config.yaml
vocab_size: 2048
activation: "swiglu"
norm_place: "pre"
qk_norm: false
init: "uniform"
final_lr_fraction: 0.0
seq_len: 1024
MLP neurons of a small language model. Each row is named by its layer, matrix (gate and up: input weights) and neuron, and shows model dimensions 80-207. Each number is 128 + 32 x the weight over its row's rms, rounded and kept within 0 to 255. Numbers have three digits each. A neuron's up and down rows have the sign that makes its largest values positive.
After each neuron's rows, "fires on" lists the tokens most often at its 100 highest values on Wikipedia text that the model never trained on.

L3.gate255:078133109120093097147139160133181142125079116079105079101116129095165136108131168148092138104087096138124132100144074144137120098111127120146136150118136131070122107151158153153087194124126109138063111123073124101195100141059174195100169120138140128123101130114179187095154091112139145142096143149142142105159135108123134109144091110187140123123113131105186142131112172088167145143130
L3.up255:116157138144208090107124142138133158168097195082164042108166127117134107095097089086103180131116182129190118131183088175089134117147114115129169127138073106112180079155190164137127175100142131097132118105099173129139133147217132148120137101085148128178103166127169159115113155166084104130130200101132121144113095141143171112159128146149169125143159116138127143131155155095125178141146
fires on: " dis", "s", "est", "ight", "ar"

L4.gate498:104133101083131101116130105113131137140196160170114110090162189167156187179167165143134081101122093173132196158133111210142100066136089143159102131066101150136104118121148090136151066120119094066165151095096100142098168060119081115126100112166159141147136087139143108091157062100088105144110147118079104166132058143185108075135173117142103097118143134116178090076092144146191126082098
L4.up498:110103104153118133119090113137116116129194146167137078126147174162119119192140146136112101110161128199074176121113150200150103053123081151133082164076108145107131160123126134139119065138165139105150123134124146159067120062096120126155108122185121170121149094120186150134128083155095105174114155116107132110086087137212134067162172144112137130160128195123161099083096135133114162114098
fires on: ")", ";", "\"", "—"

L8.gate650:110193105098128100140160066128153126155172136180120192070107092107150096133169150091162143154139160190145123157142105116101174137139174142135176187126156148128166080141200100111102122123153129175105108107144160161121118114129149188124087090120096167127189076174141125125095054159124160159103107194119131123133172122117132164128117096134124083169148176157077134085079165187150148141161
L8.up650:147142118085113155127166109095134118126164146129173118145121138153200121093122127147132103161096100147089116152091080110058118184133126166077139162129117137115156139168124090094116154165152142134099111101131112164131166127075135189074112130116139139130139098117172128108104073133154169138106137163066147207142189166059081148109171082155109082101107097199148123094111072186174039149224
fires on: " ex", " re", "per", "tra", " Re"

L3.gate464:112191099095107122011127129111199126095109079177099119148161087116128118154136169108137081083085156113121223119102110174118140137157103206147096118112125171062064134126186105121141082127098096162173100098103112162106162080107138106125099112155198148109129135148135160137112125151092134137113135134165118125133152133114149081154119129116129153155086177154103096069115149222119096129051
L3.up464:106153156115082119078137113164155097087117093106155158138062114119139093161107142150116107107104127112074170068123122166136123195150049166139131095064109056169146125100131137182064113112100095105105170112126135094080132124120098122150124158126188096111101122161127213094130059134167104173111119159114157100115138108135086111135129105146155133166125162154102133147042129120127148126160
fires on: " (", ";", "—", "\"", "N"

L3.gate365:162168169106142142094120131051112085073177121135091140087094136063134132128128161067118181124085133128178169100128102148106061138192108174101099160106150148088159115102168130163106110131114123103185133103108088092086190109129106162141098139146143110108097153076119191151091123132078144120099117142082126106137137148134131147170112081138140141142114109108117058029153126126195162123155
L3.up365:147120174086159124106087099121134105131202176156126149086099166088119098160179162141133149124104126139125146109096132161161029155124122151114114173134116131163131131100109104114163077094083111136119092065148094058093150153173122108125123097194142112089108131096127156111121113186126143166122097143106116145140085165140146112113100128147119166131092096117141053122159120050175142130153
fires on: ";", ":", "=", "—", "form"

L4.gate652:130194117141133061148171103106098138131159131168107149123128156125136135208148107151091133147143064128139140145130102148100145052140115138113114084125127157122097085061111141176171119088124165073121139124133201096166228073105110189163139129173129156155136097102104117120174122134091090108098154086166138138096131117128099135146186128108108113178154162154159153167099161149103110115129
L4.up652:097102152136156124158119133117061226138106121112112142149119151094132129076166101101104102083158123053114127116141143181136110116084124126123071106096150152088134129120109108134170071143147143140122102088126145123169149107119118177124122130124088154091148115117080156092210187115135102114113135169186037127101150138197074095144136159128139091183146171137191120181145128128111054098178
fires on: ";", ");", ")", "me", "),", "°"

L4.gate278:148137070111068134092069171137168088088093122120107099106132091154131106143156117113101157185073118168132107115121144113142118145123165164113153112144131080111115109187137171115141150176126091171117133088095161093153161095145169145120119131156136163161134122093087188141100104145122089165172196166130118113155137149126109178112111217137068086112160159086152091115096113126173164136084
L4.up278:097158130105166190100100123170175129124104114133154110124158101143133087143140074143145203139137129104097133154138152113129085122148115110064111074171133160126140131159088066118096144103081151133135104112133185136175133127136090220213148140110124171110120130096142208151036134166155127099187183141139121128172062133179115162102095165092106121135084087089159113135158080094181194129125
fires on: "s", "ar", "M", "W"

L3.gate362:140161117129102213124112120120131119119088151106188080127109138080146162142111041142116175126138176173118159116146242142148127159082142150146083079171185086127117071152135095153108105168113121146129125191099139176142116113061143075121095131152157137160186183117106145100101117178158159114112144137138072117136129134152133085141109132189114119069139163099108137127142159152096162169120
L3.up362:154114118125126167152125114115115143125137150129202085110106138131122143126115081152105107116169151184105166176153174165171109155106151185162032144176153127127147097162095116148099092123106146144112083226139151151171144094121134100107102108142145173118181176144097128124092104171206171099110122156157059100138143127127163130118135111184081122091189150102101164115107155193110120167111
fires on: " ex", " Ex", "pt", "x", "ex"

L4.gate487:139094090161084106107104151155146119121099149108094078107136113107168129120128157117116146125109154116087175112073122228158137194162131070147072106130143166118091091168166140170119168095174097095095124110159118138156159130112175177115130159130111150102110141169166188161128126189094097188117130114101100174170111130119160173104098162138131133126188128109156163094134086104085098196182
L4.up487:134132098192104118153079156150153092111095128110106078122096118092129149120090194120093150136118091108097219123063146204217123164140131074153097091157163129151112133148170111164150173102137129141103131119127145140153163127151164197097104181094149144121074144130158192107145108158119101172112134099106100128185107140135135201161099130146169143157218102122127186115144089103083090212175
fires on: "d", "ad", "l", " Ab", " As", "re"

L8.gate391:109142142128086124123126101105164125095171138115145112101083186135100106100121151128145110153088125180125122095128171177114123110118078209149115160137109127095170105178143130185094101066237131118145122153146194133145106106117161150136078112138111128187143095169136086100098118165122144108108123159109143120172106113156163158131079139192127042128173142168133117092126135099125133149167
L8.up391:145146160119155132170128198160112174132108106138156137134091088109138127105169138137163141085083120135108094160173135145161112146091054129130124131162156091097169128079119092152098085184138169085137166162143112135163108135112137104075101162070162092091100142139146166097187146127142170074110146120128090201116138112064127120113177041126121089107165143095054123146156152137086123108117
fires on: " ex", " at", "per", "x", " Ex", "tra"